config = dict(
    head_dim=32,
    tie_word_embeddings=False,
    init_std_qkv=0.022,
    init_std_o=0.00449,
    init_std_up=0.022,
    max_grad_norm=1.0,
    warmup_steps=200,
    decay_shape='linear',
    batch_tokens=[16384, 32768, 49152],
    doc_mask=True,
)
MLP neurons of a small language model. Each row is named by its layer, matrix (up: input weights; down: output weights) and neuron, and shows model dimensions 0-191. Each number is 128 + 32 x the weight over its row's rms, rounded and kept within 0 to 255. Numbers have three digits each.
After each neuron's rows, "raises" lists the tokens whose logits its output raises most directly, leaving later layers aside.

L6.up273:101065135083088155116151147132055085143133124118112141103125111161102107130106114126124158135214116108173079159149129119118141122139113175108114124159089145126129124050155104127087139181120147120127142100113189145175183175127076170093127123141068153165142170097126070113142050045123158094095150152131132104088144143134154126136128111104160114184145143104163094143113173121122190100134135133151132121150204116182124160108069106183137166106094099133117092145114111097138164085136069185130121176116167213064120084026166158138166126126166125116161113116099124123138155130168139142
L6.down273:198108091145096122099089111146137089149097116066082170118119128086131157106158143210115086116175169133133161112109143175111076127092133104180154150110119149173122165129156081147125112117163186134104134183156139143075134145129103084177144119120140108177059183142141105115096133116135154114137086159105115165119109082085095133079131088098108191132143144153044106174108170101150088123120065118175124157148162116080148140153106141173106082112089099152174111149138209150079100162153127144119118127138136157211104124148151101205113159102153106060076123101123129142144081081129163146
raises: "ings", "ist", "ing", "in", "ins"

L9.up604:104103142119106054076134111123099160133107172126061148179058144151140143077149031104097134081104129060190087122093083155131131151101161100116087125154174154132107107139142172197103105120178071165104163159192132115158180114139114098190163129177171107102168124051119124110136139107104144186152164167149160144116119184134179112098133059082165158137095164173137144146196150105119139077176141119170110134102096112111111123103156166142094132148143154141120127121099091089083138124149131165058148108094133172123156139092110155143121117152134179115118132112113129134105088113076111116
L9.down604:130121109178146117103076086130108173123109114149143106165119158144117184148164123120147189128159144113200108082162142171106148109182137093165111094144127167160140136110128123133130132095107133089165158110160096123171156103122194164146180117109091104115138094140132137163095105122139067215132106160090156101091103161122098120142151192160121183085117148159081175066097119137181102128080178197093101180137090097139126123086069113117154097183137061083081132120067168115132098067117128032138109110109110144181143091121095161193105144137085093125107156110114125157124097142152135131
raises: "ops", "od", "ski", "og", "op"

L6.up715:132139132156108097190186178105088128123095118104142138111106107153152063156094101183113117129129162064170099150081091091090106107088149084098141138050159118133162108205109106098099107162086111145139132199113138133150110110115134141126134074181120125154108174121095164174193150127132181169127159110128160072183194110101099146090107143101071166149117120119127118154146119114149098099100169124141086099168104116200163133067111070119091181124131152170139148129195098149152118120109076110101090131144143164151132117145111080152151146132143152172152089174127085081145178167140067078
L6.down715:112139176135128145129118115197159119079086089164097068121133136125109094057079154108145130099099117235108138130133152116118147086175127107123196072086065102120148181096165105144143099136128128108142158135152110150130120098142176113166121158093125073095082084106101137137125109100113124133086098189100129142120074082135132127150086216167171133140118137102082143132152108127117201086092111097105134114111141070072137133115205144128133129120158130138146226130150098130141143123168092151160128130104090125113165163193124167098116122187118097124124162175120162162155120124105151215
raises: "ly", "\n\n", "led", "fully", " Got"

L9.up764:180136182100120112106094122104173169140112131076107137138084087092154120166095192083116080140150160121126179092148134101185152046148110076165107064160149167211147087156071130118137130112088144155120126155126177094156160110158178123097135168116145107199120121061140111122113126126065152134148087096136200123145039067103150099098117091095179170137166131070181094100165137134162113177143130186129070063121112098116134081110175099156137130149119104126125126114154095089154099152152129135119126180156172156136154140129119168112119098145136113134151116130108074123113123142091161154
L9.down764:119165135126107103153074107077123062094153183131152114106060077135132072150178110126098135131114118125124131140108135150111200123119122123180152190101124144130169094104105117105134163095100088077160104141131107170082120167163100071155164151081152168086133153098077131121141113118211069160113172113085103135147091193143092152128101148109140165150136183161094117102213155026113136112123150118177116191130106142131159130130146146159167101125108143135142118105135202144086115130107099160134155076111150092114169173086158126100087138165137154095153106139098195173119118161138067114
raises: "nce", "ym", "ude", "ces", "ys"

L6.up250:149107113117145117150161154152070121151110125147111117131102209111166128170097094104139146133122147085176147065169123151129114110143129144136115125150148102159069106074126118087117126168124084095127121117089082161126103123149188115130136144099077148138124218163103148090135126075078151133095185104160103105151133148144130126107184142109048152163185105202133112134123162211133119159054097068105126071122200154179160133168101201089160133093172119154081086139161135068142142145156120093166108041099127083114134097115087137138149106152115172142142117106120155151113122079131133115
L6.down250:128073170145171111182121101114103061165150158103138144097092149084136183125137154143124149105092154119156171139133165124145147165141118153177168157127129110105139169116169169110136149143144094121159119156126148141172105110133149157119068145177145141172083105059165117152080068126118106103145171150081130118167111108080118131128112091102185176126119151101128118136169135092114131160125100124111159102212085095152119159112188133075074125143092127061055115114145101099092122215175132125127128130062112119082192101105103070156121165139073146153076165109195081108176125129135114061
raises: "bl", "usc", "vel", "si", "ss"

L9.up41:098125143141108093065159173090189170203140121090095119153149161147099158147146199169160198116129124127110144099093237112075140088119123094156138087129112118113145101131150136130121121110162117242123117118163105151103131128135166045166112117138106026149117107188107133135184123100092118135171086129069092110107137070158113124140130112129166133127166118116131119138124129098108101104110155118152195123117121119127178083144162113072079142113131134152110121183091127131187116128150128088115102149169105129109138133094146094093176176123176161103100203082136148103160131114119101096
L9.down41:146098080117099059097175131091155139087154125116155140185079159114115147127152119224176165133129216088118139109139136088129145077163110074180102119149101099088133086174175121118130143106155121153128137175124103181114142176119083075088101135166108119171136146152107148134102108172156116118139164170151092131066113108164103109196115118118103126129074141080148038173096073136165111131134156161149108100120139151139153153160088152113124134092164087091142134154134113080129101101173133138126151079117070104204166146112133100215126100098196154119141126129101136104153134067127138135
raises: " follows", "ates", " offers", " acts", "ves"

L6.up555:171148156095082086078111072140122110152170110112131178147152113123131077096148134154121147124136128126131125096141157135173104143137143095099140126102185131123128112170099132060124109167225125126121164115109174132105208178152134064128112107113152123125151152149158173168097081147132125142168139048123209164116122122114126085059148119114160142188180145099144057122132085171177125142157122134085073111184147101156127122095121094145148127137134130110153109129153129164156105116163102123081059148045177167101122151096078151100138191144131125173111075047094087114153114127143102110
L6.down555:189132154087101093148036053148070151109158084138104190166107057149155155120156132120103092163129128125135157121139121141100136124107154101182121146135107097150125164160106100123084169149074122121097089180145157173127115105116134163103124071114150137100166080100079199203090118147100146137144096157087096185122119164088093117126182080166120111144164164085126080169159121158136169123110172124139131152160152108123089087188085122099112150121143046132119128134147162131106068102152098134162158084094152158146187124094091104129129151150103139165186186097113174110102128143129077152
raises: "hes", "ft", "m", "hing", "ch"

L9.up325:079130154171128074145151140052125119125139122108098080151099136130108117182120122127122146114153162083143160182117140083107100105121092121120104071168148165092147122100070140082192095142100125143198152147159036172145168169163107122125108174103168091137102137136104135123100202140095117122098138195134091127148148082087153065133111172140165115186119140146133166203088141165167177157084101106135157096149124066141159093064158138101130141169138157094063145164133113098090120108124131074124131134118120099086114124161193166173156126107106109110098157083170165144179127108099164100
L9.down325:099076134174140109179137141163129092112162139117098222115089128091141078121159206109154134155190161119134128154130138121133096113160133145173115126146123119116070111080113179119145090147149130137112121150140109129119131132091091151247145116118159111108098118109131167173089113159124103158125133156121181150118148125096067119164112098145189116144093166118091124101172116095160156136093080092145149109147115117087150081150109154115186094139083163171142182082086110103159101190157173127117132111162081111107103068151055155103142091135146110136109179101065075111204136161142094067
raises: "ly", "ness", "lies", "bor", "rig"

L9.up733:137135191140154140104137095236080096105114155157155082124126042159110140185061093147059136122109127144109123138141103136162079091127135078200125177153130112176113118161051162171127127135153121153120071102165168133117100093125112131116079123126143131165224132109144154096131136123173119152180149131119138135086127125119149114082173114163144136135166159157115115096107154136136102139072139116192092225108152132143105110133156094091172159161095111128174082088097146101168132179132137163121117122104148152116117125110099112094167080081124124123136140118127087133043092107162095089
L9.down733:145126115093129125115180123151166119100135079129142167135161118137179114201055119154077176155104141109109092135062157139142139148122094150118130097125067149119080109109134129143099084110067075173135111046157132105141171138150132149108165169116148133200150113174169150085098117129140117144205133097147115147132146076076177157080142115134087130131128171105108131132175123132186077126140119112121187170146188139102075147092122137103079179140126094150126163177119164159162121082144138097124124161073107107127094128128153104152127137162170178106054114083160184094138079118111038142
raises: " ESPN", "stic", " morning", "sis", "al"

L3.up554:115130150129108159148177113134058192064097176143180120081161149134144129070151105156106119147115162135147153096222126180126077146176186042197109090118168148113122172140080116185122174142160171110157152116089086098110095145126116145089069094156116150129098128115100118084152099107084160129097060134100161111117128183124101111105126082126115142123147087065109187126171133136136148112109154070143174165130080083121191116161125123092163137156112061136171127087167162124152106106104116178127152109137172142124126132145105103091171139159129150154136142102097143078104119126088111185
L3.down554:090129100147127131095080119109168113162098142127084129107113139110089126140146182080114148110130138103110181137171143165128169080081124120103124211091134103106189096075129120147151065162119142135132131046158154170146109179140167151097162184144168130128104061176147078113119084081096086179071152149140134152163141140159159142138082110098117132105190162194169111116101179119084135070159081114122120125114142102161169100082179115099139128113096088135171161144171167211115140150065106139162083144072089103131127111125172117162110097146159088150129122107183128139078120107158124160
raises: "ilia", "ingham", "ir", "yer", "ith"

L9.up757:140113175114139081130107141115149130223147141095137130149043126112134108099090117176184152073090123096120164119172180170126156136144171092147103105123137149143148121073122127151122102122052093185114151095185045147184078160149104134100108127110135117117115167151131162118192070115174131101121130118147122082082122192064099132135106082160104173138138161119177149108117144116099102143129069132146152154137158168134058134181156094176128132130074109121204111124099138120133128063118127099066129130132176132117134117124130098172155170136152065123116116173054131170115114150081147109
L9.down757:164177153174126105147176155132095167134178084185099071134105171116137053169129126143123109110162121142121155134164090151157062134140179182150140096131157108105134117194093076095207133163069181158148142124161109186167118105140125140115110141093141087130124129112109119161130073076159140115073134157141163113135107099156108140109137109127055089131046085056045120165130144124157140131121066119123147117125146159106128136123116155142045117163123192111175130196105132146087095173142138098149111117129158170080131107136133124146094152101134107118129196080076110128095146137114174111
raises: ".", ")", "ous", "ition", " ("

L8.up409:133135146120111190190141143072146163109128115099081161192104136077068165136140159114127125100134108084183185116153136169197181110101160156128126125077168139112181185168110171097155134086154145126097112074145156137103115139108145103132193080114139136129173140179074060169112126129138137115137129102082100153122087144094114126127190138150145110169116092124162160130214110136075117153149122120149130141129121147120186123110076122073131023113115164196102174115145088137137114116104149149097120099120108090055172106152086090117100128140101148172073163133114148133155105084125087110
L8.down409:114103059125164124133147120125159126107183111154150163130163056173122122131180143159146033114088174110172110143131181137157191129141145154144093162120153180187142111086170087087123104154082100111134171099096130109159056143141199105131123123110152149154127113157129114118131095139128137122145090140157132136096102126133116127106128046105136108097093045049136087088088122089137132171168121084055147160148143100131108146135113085119088135118133121103086100117156161128106152116145120119138183156124090103181134130203106162134171163144140123075087104174146150103181195207144124106
raises: "on", "ons", "ones", "ona", "sl"

L8.up260:137080127144129141132069206152131128188140182057096106153108106099187095131088144131142139027142136078115146129115106129105140130154117140090142139132154164127143070129126117125092101143096077120145107173129122141074097150078103222079164173126210176161132111163110099091104086143128115128084165086178136165152141104087104118133086142165091122099095143157163113099148121120127145133147086139112167100124141103131181119164120131111168126132145144142189135146134093169122026130175083180129093093159114134163141081138092100117103208179174139130146105140130128110139124181116128064
L8.down260:106163130099128140148150100160176173135167142124053187129124176134108159108146118150181093212103103096050131108196109113091164136158115139151176119070065151061172142142069140128171075156069123114143124129123074073121081168138098100133096137166091120180104108096139067129100138117131123118154119131131135127092119093120114109089085176130106168144112145156108163070115146135084180094171134179167184161172168137132124147155185126128081126133097105171105151087120178122105165153108118177116128142148118114160095104070157107097142160176142103109138093114098102100212103134144150105
raises: "urn", "uc", "ue", " \"", "ua"

L8.up123:149157070153136093077166107161166103128107181121124099138099183152153141150165137138113149106146111109149135123159152109158125116203141138168122150132141098076084099119189149165118131165173103229107225133137164076159149141099132116213113121147111180164121175113146111110121131119120144090097074112147123116157123135123070103118104121088103150159167149154095107089204151148142141114141115118125113135134118127143138134066087146108135091105058125117137150112114160131174161092110106033102189121119145137095089135065132067152101112174048088129122159123079193115144119083092126099
L8.down123:088143163174122144137161160137150119127127114177185104108118085095112043100123164184134100146123171166092134141135113219140085159126137095086130065082127152159093138087112119161090108186158153122170131158123089117126088115084131063126089118138129100124145091089173103136112096117169130207121162145081158159128149090203136110138105149145115111070102093166157108139095057143100116107160107129126158108159127099185112193127216113153115154112148121142129091124115118092145093211127106117167150156149114115139077083083144135179141153053123187159128123119115150141083124138167091108
raises: " whom", " whose", "dr", " which", " who"

L6.up477:174118115121085172088112123140095148105097139137160104148139121092133099194150130142064158118114106124157117172124148125161092112121182116130111126194117109149099151172164186122154137154126137140127099062112129145083125062111096117117144095130102143185152157153194165192138084169149143104157141171141123086112073151084114112108111150136143114183079138175125083124209137149133138136099092114172149234146147123136107120137190179081105109081109089197132105114108112142061146180099139118119138149084141071052102108120100134097112154162154125058071081160151183133126104113140098125
L6.down477:124127106166056147112106143089170071098145187116082131105121141101169155128076126114104167135077086109171114143144113074078151162107151125191205108103103113151100090162156177162136067074196140083145154174157164183134092210098139124122107143166120139158128124113175160078124120110161120135145147120068151099102132160175188136121089128127143145148154154126119111144109113056094119112104157096140050147070134115050108142132167100174096155140130107170096106149164137157149163161127198150084121123102121140157139160083100112173095148111137129144117168115070133121093075129135089153
raises: "aging", "nce", "age", "ira", "ager"

L8.up200:143187075094147150156128161163118148092095149173117137128078127154083170143192144105063133165136107110054094121100127138102119126137171087087097144153152157094140141116130119061160074102097115124094236124133142116222124118114114131094139143071163143155156148141068061123111099128133118102102146152154094106156086146203102156174132181107108122084205067108168116206136113147145140126139103129125146091104124065177162130157116136150141127112140164154138175144091134084133082092090138126106099140096158157148198129103135149168091151119179153140119156095105139089141115089094104131
L8.down200:137110176114092114086082136123084086139114103108068227100149116102143128115153121155095173109104154128183136116182104147105117082079140126162165149110126130117106163140129172145117136104128118128126096129118169090114143157119092071130148121145182094086106184096137145119123123084139083138128138084108118141132158145093155158130143107191141105202144210109129162101181110105127189124115150114205106158128083165085129174120110125115123178080145112097083145112145123170095155117208076147177180101137133163163088123147088175070176085081138137094083134166138164080071108096146071161
raises: "chi", "ling", "ians", "ian", "hing"

L9.up221:163080158143124096121118174123163144128146144163123093083086169131171093145139159122140133093121147143195110134164121181079111078124173157090107170179125148161154069122096130133140080179086096107068147101128135110106075147113087142128096130124117137135096113132137096148162129077125183153134070098118124139126095139038104102149083115139130169138157133100122190122111122120101093123148110130074184128172151103081161126152121126125163114126105153147194099172160131163081125089187165134065125108052233061125094143085170070086151111157118124148142139157167096137135134129192163169
L9.down221:127078145191125145104103089086146133105122134216093150135182085130115131172163023157133136143132100171092112128143141074174146190169124136156135139172123135122175129111131134073170125179096114122129146115158114083097138094175117156133108094134209083108132154085145079119089127063140060123114135122170166106172171172112072109137107144155130092102108115072091085133170143102146089104166141114154153120120113098135072110170127160183097111101128216134097161140087155131130054088157184135125139171101125077154126169126076133095101133146151130149087138135165084146126133148127164144
raises: "g", "c", "l", "m", "f"

L6.up319:056113159133127097129178129135157131124159129126113135126079110152099172148113158158080183162096126147179117102143117111168166122129077130141148110139118101140079148145179132102110122137142095136166135114134113127031152097131114208112134102131137157178132186164172106121151107084191140114114119147149082122124176114139128126162107145165070157217149120141077068151121099150115133093120104131159110139112107144105088186142108120133119120134127144136114066119158143140064127098218087200153066157000137133110093126109140178101127138129129038111158102130150112138104113158162118089
L6.down319:184127065126086089072082101135120122141117143078176171086123168110158174120127095139085116135150132095145137099067134133102154143188123122181074199143154176106128159093169196147079131108085136117141104170198102148180117163128124173092115128118096149119121109174127140237108083131137197084155122109184087093139131154087104125061102118158118146127154135129136122140137117155105153088130166139142128115125084133126133134153123100061090084122215092146156117118105155111124138117201129156146182106075146127110180117076115123103128148148120103118125058072113128166098138154158092125
raises: "quer", "ators", "ished", "ations", "que"

L5.up751:135145170210130197149116126157137134134090159121138102090093112115119158115126097131169097139090104152139139091153113070158106109175109120169088149146135187121126210094093124102144173132090100193130110181041172119119131130090128089137145118139147150090089135127149144158163102149116072163131063148212160135145174148076092167116134078130148093138108106121153119073142112062152114097171055100113159180148164127143134173111131161163143190126105140138133155086084151112093096122074229109084137131090119134093157122124115093142154181108170129096113137139127121169103154090111086109
L5.down751:158098186190164120096084113120165123108067083118090079147151058149117146208156113140110122077087144134120104144174154089064146129121141110174075186119122089149108139117161149183112189163078179123093115170162182126115137110144121150102075165096133188117148166101146155091140133124120110141104163161112163088157104136155161103119082167152148069141181119065114115142141172114126125059045207144058151115133115107112112148088148122101133114138146117077115124093169114109143086165133096111145116163086096136153136137141130126131179115145134139130161187165115161192136101081102116110
raises: "day", "where", "ograph", "iji", "eth"

L8.up701:175154152152113127170121123065141095113097157055121061172082147115123151164141167158086101097133141163126091159177149094105130111133076157180138143075118133096071155069090136105141169081152127147102136120103139095106146145118140080093091159122127151127118169138171094128158117131152101123124145123096126176099119141084078127164093104134094177098135203159135102089123093115202136103127152126152178198178086121139109159131125150153129137160084114129162108126108075146108111160134118219101165133056121130127133215101108151160138108121172090069094173137168114108162092208166088112
L8.down701:165123093128138119155130095129119163079169098084140123106149111112117064125087124099118167111156144176058103137182113037165082184113093165099093124094147145077085057154108134157110156162159160193132146094112144155108111110166089140149139144137133106142082124119166095123169126156123114091127096134165130129097100088153085118153124078143181138112123131154132151106196057165119097138138145080065076119126152118150092135139114101136150115146067121141140127065116103151111173131161154142183127117182136136220158165067112101095129128207191089102156155116157145129171144191172136135
raises: "r", "l", "rs", "ugh", "ll"